MLP neurons of a small language model. Each row is named by its layer, matrix (gate and up: input weights; down: output weights) and neuron, and shows model dimensions 0-255. Each number is 128 + 24 x the weight over its row's rms, rounded and kept within 0 to 255. Numbers have three digits each. A neuron's up and down rows have the sign that makes its largest values positive.
Before each neuron's rows, "fires on" lists the tokens most often at its 100 highest values on Wikipedia text that the model never trained on.

fires on: " sp", " Sp", " dep", "sp"
L9.gate451:098142155150133151132106156159112148131108143140126113083086142129134151096110109137122169157150127149125108116119102144101113133132099130137112127116146118108156144123140143107138148102086117150129116111125154096169140110141142110124145094147169126162143161122145131146119126129085116065126145092121089106109124112122132157134120105128135134112086079126140121126108152102114144170152086123077093148099133162147132082153073101136133137144122094151162156126143072146154102152150154138110151147106106118148147144132133113084151117123117134124147146099145171136116114156148127137148167165145089127121155111154135129160096146173157128128138150107070069106115132182127092094142126118084126136137123135156122146147165104142133089127162145052158108133176121073130121138081110
L9.up451:127092144104101138127136105150153163123130130118060113138105118144125130116115108161069145125116157116173131075118172161137153127138105088141104168129144150087131176155115106157110152121119121134139145103131057139099132132130144174092111133116157100129152102123173098132100092124124125119118169162119150099090162167130106074099117157158124115106112106126137075128131113127155118116129143055106117121128146114107115117165162121118156089119125050122161127133126122161119108167132153132127131144148142128118143130113153149151124146098097137122134178156129121104126140137127153155138139123136114158121153123125102158153130173143133123101127154129139128123137129108082095137147138115138166140100124110143106125156130081093123148161175118136115110154133098114088162123094187
L9.down451:137128113145149128106095179150125147127080192154146145101127121137125143098104176119081153123146163138124093109128123113145134153153155116107117124111148155158151138144147151154100145143132160118118114121103142098129129093121102099071124131197149134155152098107139121067146145123122072106084178120130110115132150162116105131099152107146142116105111143143117098137117149136144087127117143158137148119133132133156158113138134124139107175134098099143153130126162088125101100138147139109118117127142130141120126164131101148128154091106128127113099178115168113083130102150110130186135170105149129126152159109076143157088112171125149095153127115150131107115120145149112149098110111168083110151145142106110046157123124105127144132109131093142137131119174100127148140158098156

fires on: " O", " o", "O", ",", " |", ":"
L11.gate659:114121112092095129169129175080098147136139101138095096113118149136095100155120155123104107091134142109150153144110124153105121156105088100091113122117095125127195149135123129120123093127129146129098142148141128148110121142153109144094110152155090078098129170145108112153148107126125130126150141142160141122122120127114145117134105131135147128192088136131156133100176142137146120150138115127108128132154181146138109139141149101084086136122123130159117125168084156113093113091186072160103113106128102144151145142143114117124141138137117154106159098131060138162138114111125150128179155186121147144135122098111157171082117172088136119156112084126125147131126151095130138152141161118133129113148157103125120135097075149145142121148134134140167131124087096150132160089112144
L11.up659:155150110100102120118156140147088153123092112092142114124104142164119122102112154114133163126175131148138147161183106131124133182128125120139140089128099125103180133158122072116170104130151118159098108161153180109173123176135114135097095104135123147124134151144108148150140105174140135128088150125152083105162119147108148177137121158186132137155157124140090156108142153118145124149141119125169128138147160160117106101129124126124114128150140150137119147144137084154109122117137103106132143123100119120129145179190130102130174116096104143138159141126118145102135090110127109129119152130163159174155119151122119141158089138101128100112126115075115133118187135111145146139152094095103137139084114135141100086129158104147092085142158124112115118135080124124093148106134117
L11.down659:149126104158078151143157145122115156140145136107127113172126126100133109126113119156128134128129136125155137112133129097141111140139098104116107125099117145056136181119151104141092119095164103158071128143158119092102152104175087129084104125093153140110101126103123115121112119151083120129109122104090121148154153130127126142158142126164120148110134111125095135103138176159143110126143132110142159174115168066153088119131141147160132133103138165194097124111092138111110125129136107109124156148154128096151161117135133173175150134132100138130125080134127109083116145098170137091127135135118170104157101150120122129118143097136164092113146149130149098134168120071131152112094147087129142110127143081102150109138146125105128125160134185138121144159123122102097158097111159

fires on: " St", " st", " fin", "St"
L10.gate280:151132142114154169142140124166145140106128115130083184137111109109152143152146119172138094148155129159157132116128139128065101140146154118082112073126156093126128086159125158090179118108160155118125123126140107126115094170093136129143161101149104181117144108112115135159148116116158127151133149152144086144106194150119134150139112086147091127088122095130103139106140082101131119115096114129148106126105133113177142133139105100127127138047132124117136083152092155159114132091132137166139110068113144129115135120176101115159122132138153107130150093099153189125112114119094139147114131121130116105164129146125117117096155122086132107117114120097112137146140143118165146129116178108136151103135147143120131104131123103126112145133108145140111126094143157070124131090128135
L10.up280:081095082119095141167133104108139092125167076148110144123178144145135135103144088124136158118136109115125130162122160131138152108138110140114111098123157117180174052160135151108143139121180093123106157159163139135097119146158115119082151139088127151115107142124133165143114095122090094149124127150104158151123111144149116135085121165150132143122119108140153139134128110159144114128108125126136106142116128124117114114180144096137079136078136137098142126102081148124128122124144144165109151086137114170101117120112169136127123135088131101133077136126139126129148155143133117130121120108125132114122163115135169114144087121130138149114133165080084111055147155171127085145106143121137103167131153110140090142098135096125148100151117159104143098142098126083112151116132163
L10.down280:108128113106179155120088144100123172167101074147133153096136119152099124144103130124162143136131103121139121113109162170118138119117160148167117082091092141101135126132135089140138120146149114126111132122164109148147127090146119150115144109148158129110103127133139150135138152123140128108113123151139135143080150141158128125120116101139121069099101132124135131144114119091127115184183128119165108125169131119154117128095130115129136116124141095157160116140120159133117093124096086061115107128152166131158134177158126104093167114093094128105136136151101067150104120091139124125087115152110134109125137130149139111136146157154153155157133127148106079111133150183083132135093103116085130165149112154151088101094079133087141160134116110080102138137166141116106110091116142

fires on: " st", "st", " est", "St"
L2.gate265:126087205124125105137114121177104096133099081116083140141097133159079174141195104175167116124120108119101145130114126145134147100121147109134139132130143130125136157147130139158169102113150137123126131107154111115124153154114149172133170120087139117138162120144147168167181152070136153174137102150119126084109104141126136110105107117142131108131147100139116150100097132104180074175150120149141056136153111132171116155155161120149109129114143126093124104112146135127114140147112132167094112096114140151151108135134135116139125091109126109139142140087103153119151157103131106133134147145119139128159172194136130087104138118110128138096116095111156117117120162129143124150122154129097149111145153156152135103151123096139120136142129133119135147160128154152075115150130155
L2.up265:097078142132135113136109105192126141125142127106114142139120154126141155162181114121148132114138119155099130105094121137125121109115105085140140129116129102135118141130154150145163085090123148157137125071119090110132130166095138130150145075101106134138117108156115190125144145103115092151136111152160112102142142152156120149091106148168145116127153122125134129127108144136163149125124112104133107136106109104162096134122173132137150116120105150154131101165128130141091141154082116149134094075108155139154104153124125137077123115110166128123174125136120120111139136116149101156110146141097132110129135175173100129132122126104098166103114144127139131083128103151129095147130175109093121139125127179176143069145089124142092169169110094112177116170097136098070134157135151
L2.down265:132098143084159121142131148135124107096122090118117193102119147139103128103159114148173146137170166133103144120083116137091120144135150152112127116092132103149123148155110143144173122117130137159162123137121079139159136145106132173151168071100101137115134144137140149138114146098140121142115110155116124148080166137116121143123131128118089102158108128184089104146119116105135111133151130107168074090175152115128178168114128107141085117118117166152105138126124096116163122167138122161140084070121107157127127150135156129116126120123129120143154088137111109118137134111127151154150141142107139124104170168143112071152163126149160128107131095085148120134124120131114110148092149117095124152107075125161144110156083147125140165114113154114145120142110083155107146108105177

fires on: "and", "h", "ath", "oph", "ect", "i"
L5.gate558:126162133167126105096132136135141091154140116164129143155096083168156122123105142131098093135103116102140137168112183149120120163142153099122111145126170101145150106133164121089125125162161132100061144132165103121136129152136090123117139106148163130141096133136100102214136122077146124098097107099094125150135123169114139125129124100130089081145140156107156084103101144157141131110141124152138125089146136134086175121109144152147155132122140146130124116092113142116128111146136157120127146113157121090149136150149056100153129087106130119092139127121149094156123135126109122201123100166131132157118122094146147151109155110092168126101163130126105169127122127159121089100105143127099131112173109133141186155139095128124123142133142103154145130141140126128147121120124123
L5.up558:179147120186122150106120094122153090130160175121099167144130127098164162126144095125087125108107097179151075123137120130135134153133152141149159130110153139158149086084161181116139118189153106108096113138163131105128126153088100146102113129146181110097106144122133115155110111090161139097142133092119134156098138112134157113117144147149124072147155144166131083139091105130167116113125112117137164101150146129131153122139152125162126083114168106147158130146139129144119105139134089131098113162112108129087130135104128138140128156130117151130112119151151139124128085116115140134096101142145089122137138118130090145075149110120146162099137112109143115138106166133142158158114113121142098123139118118101123118093154096117155151105122089175156133118119117143136165054115120
L5.down558:126156139081103109115107137143159120118122099156114157168144153113125166156134126107147162126102144133138108143104120124068134103137114135098132099116102171093170111142105094140135111138097116091089154135132098136167141116099128173136138135091144146132112124125185142162141086107142171105138085099137187135108139140118178101119107103122090130150146107121135141111137126137129133128144088149168117144093090137140127158124158122120090128173128102148162123095135110104080184117154146142149145055137111103176175106115148092115157124144140131107112158122113124148076137153173126140117156142120138161113141142117119106141137149122105141172101137121157140105127156129131159124122153125128167141109101101166106111140089130105163152165098125184112094126137134149125107119097131

fires on: "and", "i", "or", "ut", "ct", "at"
L7.gate472:114128105150118077104159144140131121170110147117155110148115112136143154145150164114157127101141119072166118151101116123145124137153098145102153111175098110106153161137115130110175145148120148098108191126133119136170114127110119099099151114119127137147107111189163104135118113125178092103154093131149113083158068108143152178165141078144107112139093146144088096137123113151126154121148087141110139108131128140152143116118120147114154112112186165089146117129127111146144117152161139128124162182105141150099150163088109143160094099171129122157105123114116127100115103081107103143148138110144114136148116106122085124124133093098120126137141100112125158142144113140093137174157086129125133101100127111104156140105128135130127146149130125099183106157151098124119169116138102
L7.up472:138171122103098147104102139108131113142097139142146126149147158142095139122095134171131152115138170164132134171103134119145117152123095131131140150139139148132169138107097120144169117180152126155078116147142093128215128105115112117108157125130152113088107083131106144124114128131131166121104074136128113105155114132110098101135166175126120126140106117142154119140159117120124119145121166124112142124148116139169145128177149112091140106107110125089158121121138104156108151081177166088139140123116171140138098094104149134152122114080150150153140127138121109135106105114131165131176107125152127105099124075145107077137168130122130141126141092099074139151144151131140167171152161153123148130095152134120075082094114116119122169149144125129115130161122120112142116085160108
L7.down472:134140105135097111124089119131133120099113101148160120155127116155109142134133092130124156105151161129137063149121113137071100102168146131109155110136115119115115148147137125136114132106179110149122086185126111126061102072093110104136118078149113158090131144100161091159152143148111129144161121128104122117113136123132129131154103118147135120162153124140163123127156150117137090147141159113143116131159112108140092143139136137108124140125127124098180186099119157145148150150147163096131079077162137084139152124149119121121136153144141120106138147119178130124151149145175139121103092096131133181137138091089118135113133105151130139160104067145110124138121133122099118129138119111107118165079120141136154142121114154066158126128116140209108143145125130127072104129121133

fires on: " O", " pre", " o"
L9.gate279:154089144160143147119141087145084158124151162158149108155135132133154135137125153089111141142117122076165093118169094149122131130109103144150104159127118117114103173154138070128136109119155117145102114098102150084162090188145102172124095117173123106081168152143151137163150143122155118115169142130166153112094114128131158138136104151129129096134170154103084145125098142149117080137090128101115121092126155117119112145129118130149117118103131079116146103181154155096084147131105104103118140187126145161139142165150141127094155122103156139157148147164130124158120080133154121119135122110135134106143101118088125095101082144116146121142137136111106136128102148130112123120140146106136131155168175102111122096146140113109110119115124171129148121147135121197143140136123133
L9.up279:140153136111150186144130125106125144127106141135088137101113092121092109174141136155157145113130130127181129147140115098134142150163092116150128105125111096135140136143053087146110077131173175142139096133152139113103082202115161131140096131108124167137121142139143113149141137081100130132115125116113109132129149156093111116104183141151124122112126146157094107088119116103079102164127166154131105133109179095125125140117137128137105109123121170122154116115159141092120121143145139103121139109102106101169112134140150151144134111126116156133154107144146129121153140173147131099193131120110160135156135105118158102132128135054108112131117136127125145157123137137105103106126080117168118143134094106134174132163191126162122066104112138145143132149142132162133143130126112
L9.down279:132114095135151135124145143135125144137106163126149137131124134121169128090172108179127120096135092154156131119124102121141163108103099141099126135116093157154156113103114093155100097108114122127126084136153162111130131164161112152131072118089131115137140118138110076134081138101135102105114150119139149150127109120114137138125114090131136129176142113110177145092118081166148116156134150132156171141114172121165107103098100111168153160111171121114127149158121136131109122115129112138103170141126142126159138135084124138148139078123114156079123117108103146143158111112153136107145104117150110107179148158171170105154119087117121113106110169135076129178147076114113116157098124100164091113141113139136165145138164132152160082094106150102139142156114102126095094113134136

fires on: " sp", " Sp"
L2.gate384:095142135098117132136096109109135130097097151135098120128157102103159151102143149134100178134144156163123099150097071147111106127135127105132134142123143174144143193138139148116118109159124097100149163148151132164112133107150107132125131134104110190110090103120108148113134122111104120100103122088166168116123099136101136105128086120162158157127100130141120143141131136124132133115132142102136145105133112140115144141185119128079137156110159104119157140117126136125109133154164141119132126131129139101140121165150127117101173084136126141105100142141167116136146128130146118121147171110069121153135176099086104095169069146076122115167100106119165128127109120113093152093121124116141157087156121073126151134124159076057106125105125118129139121129173122132142148150080159
L2.up384:134114158093120136074144114093130120117121133148172140136148111103115117132135085115146130114132178116166110133146108120105129136137134101132138152109137164141089142160155112122104112123094114125130177126167145134166120156142101159134151100087146128136120071154134123104101099111091155135063075080154143113102129122083127107109112109126182148114127121117150177122130155127154103110146102117162107144132136168114130114172109131122158170110137152113157175122129085154144156186153151106145132147124120113099171186131123132156140160152083133121162174135095156132124142145117125131153132152111105163099160122153134169141092159112118141118138131145095142144101139132077143122083114147118132097166133110128115142163107124128152143111137122119150109090176089120145112130092145
L2.down384:119168167111131151127098133128138126111076118135129144121105112138144134104150141106129158143158183153126089130133109143104127134133112098151118162085093123162129178128170104131089133123165105159126156114125128119147129105119116135149113123156129137136109138131156140108096120094097110101071116126104130109107139118106132134119100117125125052133126140143115159136150196167123131148128155150091144124148164106100180123115101128115170100142079110146171149159165181117155122191147129084124152096172133128162136129104123134119137108110123143131130162121137161151125165140126127113104168165117112143160123099135136101126116109135123113141113117130144084115147081148113138128092155131098156170124102095140093163140142093066137122119148066120139093145138135078146127109127117